Part of a small language model's weights: rotary positions.
MLP neurons of a small language model. Each row is named by its layer, matrix (gate and up: input weights) and neuron, and shows model dimensions 0-159. Each number is 128 + 24 x the weight over its row's rms, rounded and kept within 0 to 255. Numbers have three digits each. A neuron's up and down rows have the sign that makes its largest values positive.
After each neuron's rows, "fires in" lists the words (lower case) most often at its 100 highest values on Wikipedia text that the model never trained on. A number after a token or word is its count.

L4.gate19:134121128166136130111102152113109102154149127126109136117106128129142095122116109142106108147127110087108147131144145100120124109150101148114143110159102131099155085134185107129099090113154113172121100107135128117138166108113114151124092144108095121144129086130094137163118123155070120131128134129154111137102142169157113187133161179098100150140146119146151075107152113112151138106138127203150146074130152168108118160115105110130121152129156095094096169138127147104138167120148144
L4.up19:101149146164110079153154117115097152120152095141118137147097134117165122128112131179113190139167113160095130141098160134126154095132098182145116106146148128133117175151161145093126125111131096132118098119090157152132167156123104138112137189156138071111139133127156161183123133124115159115147111076149143118103167116114108148137155123134146133094128134120124119117117088124138164137083171158116149148140153109165111146162105132115123152126121133177116147116143099128115129135135147
fires in: "of" 51, "on" 22, "about" 12, "by" 4

L3.gate367:136171122136152138115139081130162125138090092127129110135080143141128135129090127121141133072163124120132126084094110142135153107140071130115122126168143126089128073108119134163124137138181125128144127130159136120111148116136159120150100137085138131104173157193124154147111121109168175123149114126159128113173169098134133105161146149157126142143128114100120126155128133104111134108070123090141138120161123175113151123102126113141110107101122091143169148146148170169111147145118148
L3.up367:078152138140147136118148103131110112193131121134109096156120163136127133154093116133137152077161076084157136126127119142156128169151103131122126142086126119093144148105134136131118128153126153075123113092200113137076088148118144121102127138146133103107118105137109129133124135087146151129158115158098133108083100119146117157176103109126116109147145126118150165148126110112121124098132159118152150139167145083110101073120112112138125164126138167107131117077137154166092129115120132
fires in: "to" 46, "did" 14, "does" 6, "could" 4, "couldn" 4

L8.gate370:151119153110118147148130127147120100132130112158157134116137154130118127110116110149113109149199153130117135103097187182138131146096148101110144163114117173121137124101130135163173119165115134098139105123115089150092119124120168069105113152183116109146111117177142141116144155122099109153094135112145100147093126103113113142145109118136189178118129086116160110174111131127101127164148179139102126141125155121102103143146117144103104161078119131157120110130105126119114100129142110
L8.up370:114166117155096116102131101155178149107158138112116111120107132127133114152095144127081120086182126143121118075144104114100144172125108101108147084138125117127143130141133144129171135142173146156154115112160114140141152120173130112073142107165127122153115085139153152108136147126151145131161100116168112123129137132127171100097098146172104127084052081123119132128113102091116100113119138126127131111141141146170106134073119112116134137137124136130119133166083140087113127142133142
fires in: "after" 28, "before" 14, "never" 7, "in" 5, "to" 5

L10.gate238:141134109142140105141148118144130144118168145108106126133109106134127160134145159149102164154137142108097101180102118175141143148146108108133164139125090105089139173143102112110110125167101138161135122122160148136087177091109121121119141119143112121177116103110155152143155113106096092141114117122154124138101136121097091141106113123126143160129137097138109115152122115093140177115103103122141053162084158147131120121110148145059144147147066136139083115128142111130128169159108133
L10.up238:149080143094152137112105130107156152138121108091120179114122150139096150142157109118113161080112104124128137140101162116147151113107107136096106156140114125134144177138130103106157146153102128096150158177131064107117136132103123150130101143113145084166092152076129128144131143125112198134125174098120141066077150101128117114124149095087125075136120130137131165138117126125144152142131123129142111101076110111111127136113127153131132112157140141164133122154135164119144097099118138
fires in: "a" 91

L4.gate427:141136085115158160138128130089128111083141148178125106132118128129140081139102144130086128154120111113150167135134135177115175126146148110179132130104129124159136127106112107149123121136118108115120179110173111098172115129147126107101155079124111139171102104165098145130115117071132133157166084118113146113121115141143175130094111140135147141156109101110132082117151133116155112136140119125124094164105114121154155122135144090079183166090148138105149128112135124111113102114164093
L4.up427:134117175137171133141147108164174115138133148107124133126114122079127108124104114162121109086105131102085119128140064146138127139100119139145121114123122132154112091109130110141155110106071136136112141123181128124090105122122108125166088167131138153154123117121107145100123120124165140105112145092136179166094108147152127177123071132129129109143135107170147112141116125124130082141121112169145113122115160093096127117152144090141112162186131110156146165139167155150094088139137133
fires in: "who" 63, "his" 9, "whose" 7, "which" 5

L6.gate426:099153120133158117154160151151127095085142147090133115099107102121125139158158189133103119157137121121111135163111119113166112186132143144134124146123144113129174115112128157079098100104135109134122127111144189093123143102158139075146153121138119130125132132120126142105113093137136132128160171113146120140095125185124139127097110167145087090185140118153143137147141121146125156141110147158088130130127075139094125093105114116090149074131169126165107115103126138161148111119144116
L6.up426:163129115128147119141150153185136098122107117081145087121131144146131135140149136146117090107136124137137138112108122121102116124123117141130107141109165107113135157115129090127140108145121090100146089126080115098128154084119107069164114137114159106137165176110144161132093127131131108185108153140142088119118140084134116124125133148138116138117094153157129148143151136128181145148138169155120110145125138115062150060147129138123130093142150114164131164155144162119124075085166117
fires in: "and" 21, "of" 19, "in" 10, "information" 5, "for" 4, "data" 4

L4.gate289:115131127144133115104158101124107140099128151151092130142115138165118127108108123122143111148103096122133160111139080171188157135141155128120150113164164110109161121165150121140125107155143137100182136106177130170148154142103112163150157127117130136107103137065085098160127130119132134154102139166136140147097112095146178188154120106112122158137130131140124146148102127093109113146120136148083113152143123087154105169103156113121114151138137118114108072147130159169130115085134129
L4.up289:119150136131133103150153121157145157138137171105142118180175110144095135120136052117098113125126083113121120118102118112140093141150101120110121130135134100110120147098163103150119153141154119090105112162150129147099094105130130128123149147143166162103116155093124115127117156112084106114140141124100141100138145114109103144093164135163160112152161153189147107108105131136114084129138100126121102137111143136113143104109148119134152179150147091104109108139106116157168184086165170
fires in: "he" 40, "she" 34, "it" 22

L10.gate375:119078117128125096115126146124117121137135120144094144126150090136077122129130143096107158156139103136150163125164095132148134166114101106144154171106092126101114103136130119112109132145104119134155143114161098112132147060134148121128087117159079122120090088129156123141111115127113150148097142145103130126186112110124139170104099118148139173167111121120086129066075123129112133139145108128064127140116154110092126136122086160126094107138113106133114124132126088144133158170121088
L10.up375:103155127157121112096166172152105148158084146068139171179127115124138111070103140125149156140135157105110178130131118124135128125100130158111144145154142103116152168121123156141108171138125118137145179126114115121142116142165090118146150132150093117114104128099133147117136099134107111134106120161156107117119160130177102092107150138138104137131145146128096136171124098075124131113121123066164085133083130121108147136163155104110105130137152138130124135132138107098121134143070166
fires in: "in" 63, "a" 7, "inhabitants" 5

L8.gate61:137112135144124126126140116137161156107149129131163139133130107152167177145105137186129139142108146103091129149120146136139131168125111134116193119140142106082115103139180119074129133091149110167109134108155115135125155098131110122119141131136163059120142105158146103116128145142101101139140108119128167157127141152154117100138140164087099063156129127130137134096100103143127126093130105117159128089078141117158137098131151127122105145102127121154092165151076094151127131135097089
L8.up61:114121142098130129159103152119107155146128114131112142086108132109081172113115113127181146138135116107151071154130127129106122165152108133117148146157132150141110125119120116105090146142120139117153167144133106136105175131150154133125107138179137115164129089131128067105125140178177161143135163144114110144105111120137139172116115117069144124178117123095149108128104108113154142082099174135142151137115133120137114165123195130133152125123146152098092116149125109138178150087117146
fires in: "became" 25, "as" 18, "become" 10, "becoming" 6

L9.gate5:114112126150090170072139116091112107117142141142110158121158101108089118129140174115127104140148118135137141126156107153169131149106157161149119130153111172120132084068121126131142151123155113101085161153148151111122173127155108108128109136119123106131115156105141136146114188146170135134135111144115137118170147160139142118124107161108157113159129110102139174141145124109125115121134151146149142115106156129131147101117078180157132152141099083078163135100129121060096130105145121
L9.up5:128139126104105143105127123125169129114110123156128122143144144131130137125119111137091143167100121104140117102146123150166128155097167151135098142106086163115138147088178139103093104130132131141095110133157117090154096109138109109098112153124125153139097150145121129113121178142162147091143101152125133158128122161175093133102134114155187125143084134141147140085126180137114113128147138147180116109091129083168164137100125190088113156141128097143123137117072142137125101141106159
fires in: "his" 32, "s" 23, "the" 5

L9.gate433:142111107150120123098101113146159091118073156183105112137139098167125122077124158159152150135150143138109114119123111129132161132113135110161130170106129160097100129116097139121168127129116128182132104166103189098130144107089103098103119131133102112123144153135116147106126112126152131164158106117109123100159084148170164134110101135109111150114158138084125125125130107134115107118094101110126085134112130084148147145158105142174119168078134112102115108112135171090125116127168128
L9.up433:102113121134126094124158111137108105124119149072130105117125143156121128166124130110120170125116128163102111126160117103139171137122135147175140206073116153106125153128146142123079134132165083155133110105191129130123116159115139093143126133153125118100088133138132178151088141117090155098168147122102164110150106111123155138119116149163098114098100085108106088164152129142124115148118112112130089112086131111150143136120142122155115164131090145095114127125123156133165107122120158
fires in: "a" 56, "000" 11, "the" 7

L10.gate283:110133122099133126129118100102111099131165118139116092128125092107135135104108128150183159096138121176139143145095115079141103156129135176090148124162162146141168148131142157119128134101121127118143119109112108101123108112086124187112115110134158104118141139090180121074132131176160145127149122096131136146116127166163146106097120145121119135171148118111116111140163152144113136078141101101141156126115125126127142140154082069137149142115081142127126120128102086135114190145159107
L10.up283:116131140137155163107110132108122130173143121126119168138097121114143155168123168148157105133138104128095118130077092149136150153103158129111120133134123129112102123142093104167143148129109133172111121177121089163173150073107179129159139130131113113154070093110119139112147153150143132130123149128109078163116144086186151124121150133150089135096129168135114130138096146080107130107140125154087108133103102103139144075156146133116162160093138103110113130160108118129128137136104132
fires in: "became" 31, "as" 11, "become" 10, "is" 7, "into" 6, "made" 5

L3.gate189:115154147164135158131070123113156135094125165101138129128131111096149138148150141172121103108155133141121119100130126156142112124073115117129118093092106136110122125148097114150138156109147123133113129100131130109157125117174120165119138086105119136143161144140151100142117145154167090122092088118136141101131134140158088127104124133102155164115136134105144114165121157163110144143099116123142196117202134110144144087125161136135146119163069126080103178097119144149143153128166154
L3.up189:129143145151114140115139199125143161130170143074124148110153152077138129178118133129150166107129120153118158125131117119105121133100100118101134112220159117147130144134143132120130090117103108087102092088134130125140132122143123168133102128119131125083072107124140138091124146152160094125099125122144168127152086137146140139156142147144108119106147102140123124098074123168119140113080120141139162142125140116138110124127163142160167140106130119127097154145108150130160162175148150
fires in: "it" 51, "him" 18, "them" 14, "item" 8

L3.gate437:156098137145144120139152105092129144145128107139112115084087134124134080124158176124169125138135167123075104155139133136126147152162123109145140173112109083143136064131104115108119080162133100113129145103109147126132123085113101129104159176168119107148116106164109138139169127084146159093152121201148148138136154097099147143146145118151142089138174150122126098105117145142127126127126132110120139140141148119097126128133147131145091133125130144135101148135139108122124164078156077
L3.up437:126107125110156132129149141136165131135192162106155101118133136098148089146123131138130138125151108096149137094120148138155170138116114116129155142185160089113143108138146157168121130115153132136117158144159165135135129142175113134142105093152141114154121105112080095164120114116110152118164157149117105145108072110115122103154156109164124135174079096144138139143083143072150137171131147105091160136130152133123103122100108136162135117108116176095120090105136137152108116087135153
fires in: "would" 29, "did" 13, "date" 7, "couldn" 4

L3.gate183:105122112151091133143135091130151143092099110109133127126128144109100133120143153098106124156108090109100138095131162115151156129116116122172116122111160152142180097161156137123071147113161111104142100183110130121102124135123113131136104132090133113101175127123137083124127108151140110153141130098124097145114193133107131171114118169114142168110111089144087092133122104102139123150126105102125093174091145116107111106084139166087160173166112121107106145100151135149110111154120126
L3.up183:132070124147138130161136147154127151111094100117168120150146094082124133134130162097158157141142142091150122138144096116138157094116123093154161106148118119105127111131108093120140096106139105138175120139139140126127123122098208155128148097163094173096112148122169118171156125144148130096124131077094126161151146114146127161111146144135121126131091123078160116126143177103113157150092112116126148135090147105119112113117126112132115150107141142133075121099097090144130092121140102
fires in: "in" 29, "at" 10, "up" 6, "over" 5

L3.gate301:148112144113076128114147142123121113108125147117124086132123162136112078137134113104114137112131147144135158153140138096109111126125133083145127122130093140153129125128126106139097138075171073118164143201105151141150162146138151183138123121117141189078145096104069102098102122155113154124148126159159154136135142108134121068110145131147099124105150129109145117160153156154120126138118107114099142134164120129092134133146157115127089129135102124125087152139130139101093173080117141
L3.up301:136127140122111140148117155125094140118130130125143185059104174115120129128139148123163171142129103152133142131162122177136145155151092150092192126128088104151107137132090151133119124153136157096144144135094125124078095152122102129077134124115124120086122102134134113112118154113130078106116153157153113116118094156164121091124096129151132155093146151129125177120153141142088139099119149128125155104137090109145121096143115142159135058107125100125153111110107145149124086143127136
fires in: "by" 37, "of" 11, "to" 7, "on" 7

L3.gate346:135133095138107121148136157100163116107127099108111094091150126130163112179143142122084128166120133149137119132109101101162141110110125144101168149126108124116164118184112126147130108162142091129163158100113129160106140143171141122132167112145110140104136088141146114063124093119105152122131094134178162062112170108120128149091148146161156122103160115123129104107132106092103113143111109152148133097132120142149150087153173146115134125113102164158117116138133129084121159129163145
L3.up346:120141134105096146130147108154123149156194119164118181135114115158150100121153163135126129157156136096142122148156115145109109116124118141143099130108127145108138135144138104137132204142114096110132137112137101159105064135114102134108120129127159115134147129089113104162103148157108102107132112121153150132125142116135094112101165164129070164115133132135156154197099092084108123127148077118167123141136117121119103117109111099073127112144141124114126138114141102123090100129106188
fires in: "of" 42, "under" 18, "by" 9, "component" 4

L3.gate315:113132163182138145143138147122146117074123107113108134118091152136119132116132132153162132114167143142085145111125174160121136118148130120160119150117154144118113144143162143169091108127131150162113110131145122144160165105147085133114095181126124142119112163110156151135146095155165114115144121106186129131043107127094146171134097104128131161123152116111109116174115113119141132105144092145136057112150140125113161162111080123094119113113126139107126116141118171138153104139149133
L3.up315:098095133145150181168112138128089158121106135119124156143130119113119151096153133145126119117155155148091130117086120113124148120111108088080096124126166127163111133141119116136093125131144156165142163164147116144173188100121178172170136103102086142213149144122159109129133150127150087128145123067143124144123122149165141112121163157114107139120146139141146126138100120113121131102128118153146081126124128173101146126134150120097127114131146099137151171144159150096137126133137117
fires in: "a" 40, "an" 34, "during" 7

L4.gate83:134115113151125119146120192107145124116125107113094130100118118118134144113129159168122105177144158112111117142134141127087185103112150101111160155074132150138144174104155163139157134147202109123166111128122139075148110126148151145130124134137123101150139173108103089145083153134158133105122145113143140136117086111153138162114133123129127099124157096131136145133148156150148162111148120167137148122149127114132159120082086119097125081079128113151085098098138142129129088123113102
L4.up83:110120123178161160133153099115145147107136124142142174122124120141081153140135162120148145120097158135128135123131154186137144143122148128074120155101154136180109118146130175111110168116122102124168105145134104178137177112115133155118119160175144123115154116138126173169133116139142137197146094085119128098149126142093140135126100122123114118118111119140141138144077143136125133127119177178143113130131117149124092096087182125130137135107112120168111121123110164145166097124158129
fires in: "of" 31, "french" 15, "in" 9, "spanish" 8, "dutch" 4

L4.gate231:128129124124108095155128133117153145127147090146079110142156178160172164178163113142147114118138108106109183159145097137164135127146144150111117077166164119130126139112141134110107120087084191140156147123104135165137146164115115150152118120119125103116176151109149113151154105134122135140104095119134104135149105087136128106102092140125096149113104105160116089132157111124126129182105143130145154123126161124126134128133174083170159107131174130127121113134166152152145148150120109
L4.up231:134150125150174149155178115130151147119170116171135082112128145152150119128103119124141157113094140155101134109146138107138167132131142117099109103094125098111116125128133118150157148134115173116147113139201174094113140114129107157152127142134143142136148162122143128121146120152114135175156131186147113134151111095121102161078081096090112116141150142130128140118112125135118129159098085169119119134130149070109116125187122121155105165111155137136100081144141143098121102173127136
fires in: "however" 24, "while" 20, "when" 16, "although" 9, "since" 8, "because" 4

L10.gate112:186100150123115090152121143137128132124152118111077187133104139149143159101113139123085122117168133104130122126066145141179148141104125137136130154112134159116160108119160163105121149117193137130130110155102086144153110060145144152097158102097125125141155123128112077128113116099098177130128116124134122122094153158100120147109153122121142106143134161117120130126083125126110111109082119104120179130132121157084111103140129123135152121132099132167117144114141104121145170112088137
L10.up112:127112129185099124141145148140086176124119154158105140148149114139119100147106158135144146178144096105133118154137109176081111109119105162121148160154117164124185124124129133096130138162114111150166119159104133115159145119120103092110123146116088169142138159138130140141090149144139122113129114138151118109130105127103136135138128117133113206141091115164111186062101108098100123096110077137125137141145165132108121148153101152114124129109143129165131135136173145122132128163126094
fires in: "in" 63, "re" 5

L6.gate333:083171074165121095123130121137146146144096133149118137151138143114147142115147129108127097100093115091100146100147090117144075142141148127097145155083135113161135116116099101148079180142133115152071148144079159123145124116130138148124129141138132104155144127122148106126075152120129112163134156179142128099112155111177082111125097122106137115117136113183139142099139142173130078109129124133125113132165134140083153112109120098146162127117163130131141170136099143124145160116141139
L6.up333:126139124110135131139140115117139141118150090192153130166100144118148161112130116130149155120152150165124142130171087088079137174147129152094133131122130144152127158104122130093132126156089072123128132125169125105118128109104154136112124159141140099160117105130115085106079132117111107096136094102156138171129138157099138174113117131145113123138136134142097155124103091158147121137145170136135167143089112199150150138152114097123156150146168162090140098104123131096151156162124140
fires in: "it" 29, "as" 13, "him" 7, "of" 6, "time" 4, "item" 4

L9.gate79:120084141112116093155108096145109149076134104141118114136183112129101142110085127094130103114118090129124126125074118079140131184080127127134138139125140156132119084102196121149128183172162132141142121126157075140109109102171121138097092141134115130154107078122127134134136094181123102121098121138124139116119102142143125108127166165139139108165101160117129129156144122140114128138094164085125124118126111141106125113127092153099159167146118140130102120143126122118115121119126082
L9.up79:100122112156108150098145136131120166138161122103125151163143106108124148166082110181083110188120140129153127093121133113115165172131092163130128104150098109108139098133093111113099109095162134119178153109128090137141095135153125109146123108158120175120120118120133104144083168111097136153124106113159125153095144131107134131141139156111134125097078120150127137133127128085134094105078111131074089117147128143153102137153119135128129131131150140144119093127156140168147076098136091
fires in: "in" 60, "inhabitants" 5

L8.gate252:110080140134117154093128151109117137110115111140116165115086120173134147130099154085141180109087169144110172128154102148135122134203110155113154124104103129128132144146106152081114171140083111127151132145086135131142172146138130143087131112118125151107128129125135132108109146141157138144136136115137093165147136153131106090118139143147149141156152172106105059120132118134101099113103106167166144124128118110161110162107072099116095152157100138102141116131127140113111164116121129
L8.up252:117119154130102120133171094096101131119168117167163135146151073116155136106123171141131113125090131119106147141134117151135150126111134121137154165143120121133139109144102154115105118105158066159129125131127161110120135147134155143101172103108150089131146171131150130149137140147133132147115124138148072150116170111139153090132087111132131097111089144140057132127111104125117144113127144176155170127135088124134077123180082149145139135143114115146103103153099162120119123133108195
fires in: "of" 61, "at" 18, "in" 16

L4.gate7:138125130140090117102129106115100130139144141131138185163156151126139120172138133151068178131148123106137159133165128164140130123158125101134112167156141117109132159137155102146076104096152140159151125124112116164121146166133135150148166153142125145124156149163120123111126119162120107178142153169114124136112118109102163189141119101109107130148089112063084110121154125104107132131109067128131119108131148145120131121142108126135106105126175109106122123189152156105145162129103105
L4.up7:116102144128111136149130140180149124114129166151148081127142151140127142115105136099129098101121104153141075138117144140097142158096154119149095110112133129118156150092135125121132136157105132090091132105157133156090169142137111140118123131090141132128097117070100118135109158109122107087101136113119143134114113092114158157114151147106120127140158149179139175097080168165079129126096153138128125151162111154128177131139185065131167153144112133182132114104117143116119131110131126
fires in: "he" 71, "she" 25

L9.gate257:120069163168138131129135131128135123145122070143167137109135157145149126094131117179103135110127126127103166136111165128190100133083143126169113154149104138105108157113137133139095118170121121146131109179094141148151226112149106116112120170109139091149111110144148121133118120131124126110098095091133116108105139086087119160137137110131106140114134127140147128159113109106109151107115130127166096126101143115101109108105138128156105126123138121118130147169125148138175089098144171
L9.up257:080117133173142139182128137116087098153114095154144129127149131144135135099113143157172118114153101113136200089124135101152129106134144071134107136140099099151146132128154083138110152147107158184117143145101099103166154149152133087126143140118163117131134118157158119136122107124114117130123142064130098159104105124134128134164160093150132117110126172117139105163101151107100111133097159137145170112126140118099110101128132150152143112151172097118170163135144114146140108120145161
fires in: "an" 99

L8.gate121:111141089114100144099151118120158107090131113105126126117157144152154116099088135189134098156162175155155106135137129111131132137114097167127144144195164083098121150103154135110137159131154138128167107105134153124141145122097123159196109128141083081139122148177151109133149123135160114133118113136168094144112144146125121119071137138118149117124125125139095111148150154131146137160144140093128148156103117136145147151126132094072129123144175118130146133110128092111127150165100092
L8.up121:127136134094163138119068131136103128114107146139147140088125144120101115147119113095101123128113146118128121108136171165131139172150102122138138099140117127147191093089141153163095070137099127098078085145121101137134155105110162135096132161121139143127128098129087135172145152159181116146089143140159079103122121126114099118086119173128105166145118136139128150166131130125094107149119087140103119120133122112114153114119150091119146157103144144093129127146163128126121117147070100
fires in: "for" 26, "after" 23, "until" 19, "during" 7, "since" 5

L6.gate135:118162108122168134151115069131141121130137113073155107130184123067098142136093135089128109120139089139126164156145159147125110128125127100133087150106085174152150122117134158102095139163141211142113117173153126124151122088147138097109144101155118104172108135119104109154118133144126125124133131104158113111078137145084118120120111117146128164126105095108098100121145129138094130121126118138119152121115124127141132079121106141088135127112137135119108157176150164147113141160098141
L6.up135:124104117110148114103120106182117124108130106112123120163137144129126141126135160158159174153118133155134150086105138105074154143126133131100125126105113146121114125110149172136135109148137120153147125146160091119109164165147102144157122124071114149107136138091132087135137122100158134140145138188128171122092120131171159069091113144167157131114120151123157120110104143152127131125124073077119127161130160106127135128122076167133108183069151121134158133097143120155125109132107130
fires in: "in" 23, "made" 16, "took" 11, "into" 6, "aerodynamic" 4

L10.gate388:120144135108118122115130116115135100114113178136133111149131136159090112134134158098137143152124171102095132119116142120113111135111136133167096135120067122140116137095109098122117143123125130106107120146111119151095123117122145075168114173132146105138181130129173145094146127092115134118115101133125175161113101140124148108112074105147180175139102123106069115139123105172097124094069101095105090111147161114157161115129097161146130125104129114141153142120164139136137125153092182
L10.up388:168092166122112067138114109115124100117151119130121136212107144154136158154114132104158141126115155109119158145106123118131124160117123138192095109164118121147128110094122110142169161097139118116150148128103156121137124095174131086158116130139113131145115120112155140110103126102096138097103090127172168171078109151162130134106100096121163098129133098108093141145097138150142094141100130092138088166112156119118131114087123157135157117141128117149139145120131117092101149113110129
fires in: "they" 31, "who" 21

L11.gate78:131082147157126161147112140106104071114069114140123139097156148121131139164107132142146116106136171115123142128128143094166135133134103102118092143146122127159146151146175116131111141114124179137090151155137109122169176129156163157120145120107134111158122184139131100083115103117127179149146139107104105142093113094123115102139137113129104084118140116146121109167126119126120108082095110087157133100122108117106160117172133125107143162133157062109120113106137138132125087104105153
L11.up78:121123124155145114175146117118104123116096087134133110114168144155092139104125116148108151100122119126144162089135149130168143151132119120121168185171111148121158133114142116162127108176125098166090143143093137111112171117077122096142132148094161116145111149115122103122137120128163182142135120094146149163111095109131102117100145121141124188130144150107147156141163102111117137114139136110147155173129135113086134146108119202110129111142171148084164141136130109147130136130156164
fires in: "an" 89

L9.gate260:117111131145108124129163125122094127100117092127109131078137110162129102104158155158103149124131132138127103147133140142125137160098132109127147159156121147175170095116129173161128113142150116174156138099123117110112151077108104133137127072145081124178158171143174118126141101115145161117149165096143172130129169154140094114094109098129090111140111082146112137134118173163092095147101108115105130108122144106150130134142118094090119110153129118124153164131129117097106158149163097
L9.up260:185097137127131150138128178148136113170160129090128119135084119131120119150136121141164112065123127118133086151118155166133136166161148156130139123108173097090156187141127109126139087130119145147161150148113151113125123110075148135136145195098113116110143162128116136091090079162143122147150098114115110122116112134141138147106103121131107133139106112128140144142100112108101109131083157147141148172146108147103111147108116117096106115107132156182114133136114098142103151175107110
fires in: "in" 60, "year" 5, "for" 4, "during" 4

L11.gate293:136114158130134135112084125131089093152126132065158133081140138155136121148121125086159107121138120115110117143133138131132098117131138192103190130138102117125157102147137115126092115152084136143130116126113116152139150085134172159154098094128134129115102129139111121098139169134131119127150135080172117106143117113092113125101136142103105147130146094153105129123169151117104123152098083104131162127137138171112102137157141124130103135172051137082133135131125158140117091089088153
L11.up293:134145130145134114145154124153095112102174148145111138120156126136141126145135134153143127124128106091105173137107116105225109126168155132174136118126133133157172109164131132140096091083096111143166118102115133110109151133112149163162130129132134124099134136112120157139133159108105123119087123147106180157134154146132093152141086162147133160126127136140094157151142141146132133121121117109130155104114135120095176162124122119129095145144096097119153151103160147129190137138066174
fires in: "of" 61

L9.gate420:130131177105115164105146141105141143141117123103138131112131153107129105133144102120123124073163116113129123151112157153149143132101156089123111162130089129086130112101136110124088107160117136114135144148087135139159159097172149102114143112126136143121116132143136097108151140069165113136096108133129090175076140143140121152088183096127123145116149144116133108156120121124136161095147094146146139105141166133154150113108109166148113106160144090134124087120127146157159096162198079
L9.up420:130172124116161132130136087160172143049121139159110102139083151115120112134163120132148149110118123124123129120133114138104122158155122150129124144126134181135142149113159167109155103176117120094170129138125094096163141098123095133109088143108164094131145130124114107124134153107166177116136072122106148135088112124132121130177104102136129109114155175130085131145164102137110153111121145158113106074118147126112135145146094168097159125150112119147113107115139124160152163152146109
fires in: "a" 19, "the" 19, "to" 9, "s" 4, "of" 4

L10.gate420:167134100103152088117140108172127142132165159083132126165132090121177139107135102124146121116121181125126154196122105128142080099129126133121133170129094157114128134165092120159142137131103136104129135125150147143118146145139116141120078114129123113189127107105087138118152090150134155116162047110130137138119083138138106151088163106160130116143148134120109097117148122166116115095134142137093111135146116116157130105145101119101122120136184140112105138111114121119131171173117123
L10.up420:077164144112177156134143142110124132148106078125157145137131165110124096100105123126143155138130091144125145107151103118187114119125144148128127144121107126157088151129136106167113080114095152113175134146111114130136150135159114093150140144088094089160144164139132162155141153172105102165142180125107145104180095135103119127141157175141123103098101136135129135125104116102118105151111134100145100122071165149125109135098171099139099137125167123106135143132153124086122127108122116
fires in: "and" 84, "succeeded" 4, "where" 4

L6.gate383:145150159136142156151150137119106130091157114094154129125092116148159121161125133138174145152080131127097108128155131161135099144147111138147152123108124137153108131118147129141095168159121154128149145146129124124111148150142110121125101102156131141155103127125160137133146151141107149111172106097118134138114071168143155146176112115095080159099149131156124093128204084101121137117130149139134122100127109102108096065174130095147145162099118094120126093125169143103100135182130116
L6.up383:169142171171121055126157126106151137076146126133152092130130096093117146144149117088109144154168133106132129166133072107107130135131127126177135141144121148136112085122139118110124110128128122146109118108150144117093145077146189133143137132093122087114165136139135125191150124114129168154155167139152120150133177120127110121114136130149130133156159132135159098139161129134124163141156140174115100098141182164121146136126142118144158098169127094152116138106113126153141117137149133
fires in: "its" 20, "by" 17, "of" 17, "and" 11, "the" 10, "to" 7

L3.gate23:130122114127095142137137166186147141147138136111121134161199116174151121104138139098124116149143156148145134113167137167135129156144111125076136104143113153146159079159125082131081117115089145126128172100121148122109159168156094117128131109092117124110131147131124143137140146140093179123081140139123166100101126117132158137119183109111142129099114096143140086088155146133113102139137123119149139146133170110091125139133145108068104140132154133107081113091125130122114100121151105
L3.up23:090133141103155103132112139117132158134131153126125144192121139127151120128083139153168153093130139111166161105101156146121106111134135124148131129137139149110161115147160088108091125135105149088128152164120164103156130144157107126139101095119125146094153135126175154143138115169100177101160111142089141181125152094128133104130100136088131130093119131125147130143088142128107125087185141121128104131144115121158124117150146120072148167158178122124117130116144058151119128157103104
fires in: "where" 38, "when" 20, "that" 11, "however" 6, "which" 6, "for" 5

L11.gate316:154106124131087170124145188133168111119109100115150133108093142165147115155128130143122104118129119150134157133126146158161114156122101137133159089182094131143190150114120154143155100164121113128180146121125132152170138121119147144151129101135179128159117123127122144154131176119132155151126137150143127103107122146102104135157085138086131157115111133102085153118117106088168095120149093141110150083139146123127109112127085122113186142127087111090088149115126173114125137129110107
L11.up316:092139140161148127144138090148159123139167108144104143131141126159200127084157135107143134125095104094111152143083091119145114147105123148122150122126116083131111142115141151094082135093156077106137110138131126092109144118131121149136160151152103097131142167092127118160142122127132164132097120158161144164133116121125119146110105149128102159129117158126110158098114148158118111113099145082116131120145121170089147123107072137102149131158137080139092119139142099114112132060102166
fires in: "in" 82

L4.gate258:128125141150180093129148115105096091151160169143137125137116113102089156169114110113116141120120117095112184169129125105103140117123124129099125090125118101121115115135114133162092110131145132097121072129066128155140118111143165150125109117111148140144145130102117159098138137129158099113098107144167174161127125147149103130104117083150113144138082110123142109107150128161089135154129144127145129119122109168160099174149088138149137077161166139108148175125155143129117141078130171
L4.up258:131138117126111121094138119122147122142143146145136122140120152149155099124132127131177098137144122130127168112109136120100151128111145100138115130108058117104120120171091073133124131164130098143106176101148129162114123134141097078133144133110116110182095080088132148135129159131107079120105134142119142131120127170136189120123095104151190085130104111120127131141098112153149088153132149081105159152173146106156149158118097118149129142129119121119143153069092152143146114149142132
fires in: "that" 29, "who" 19, "which" 18, "they" 4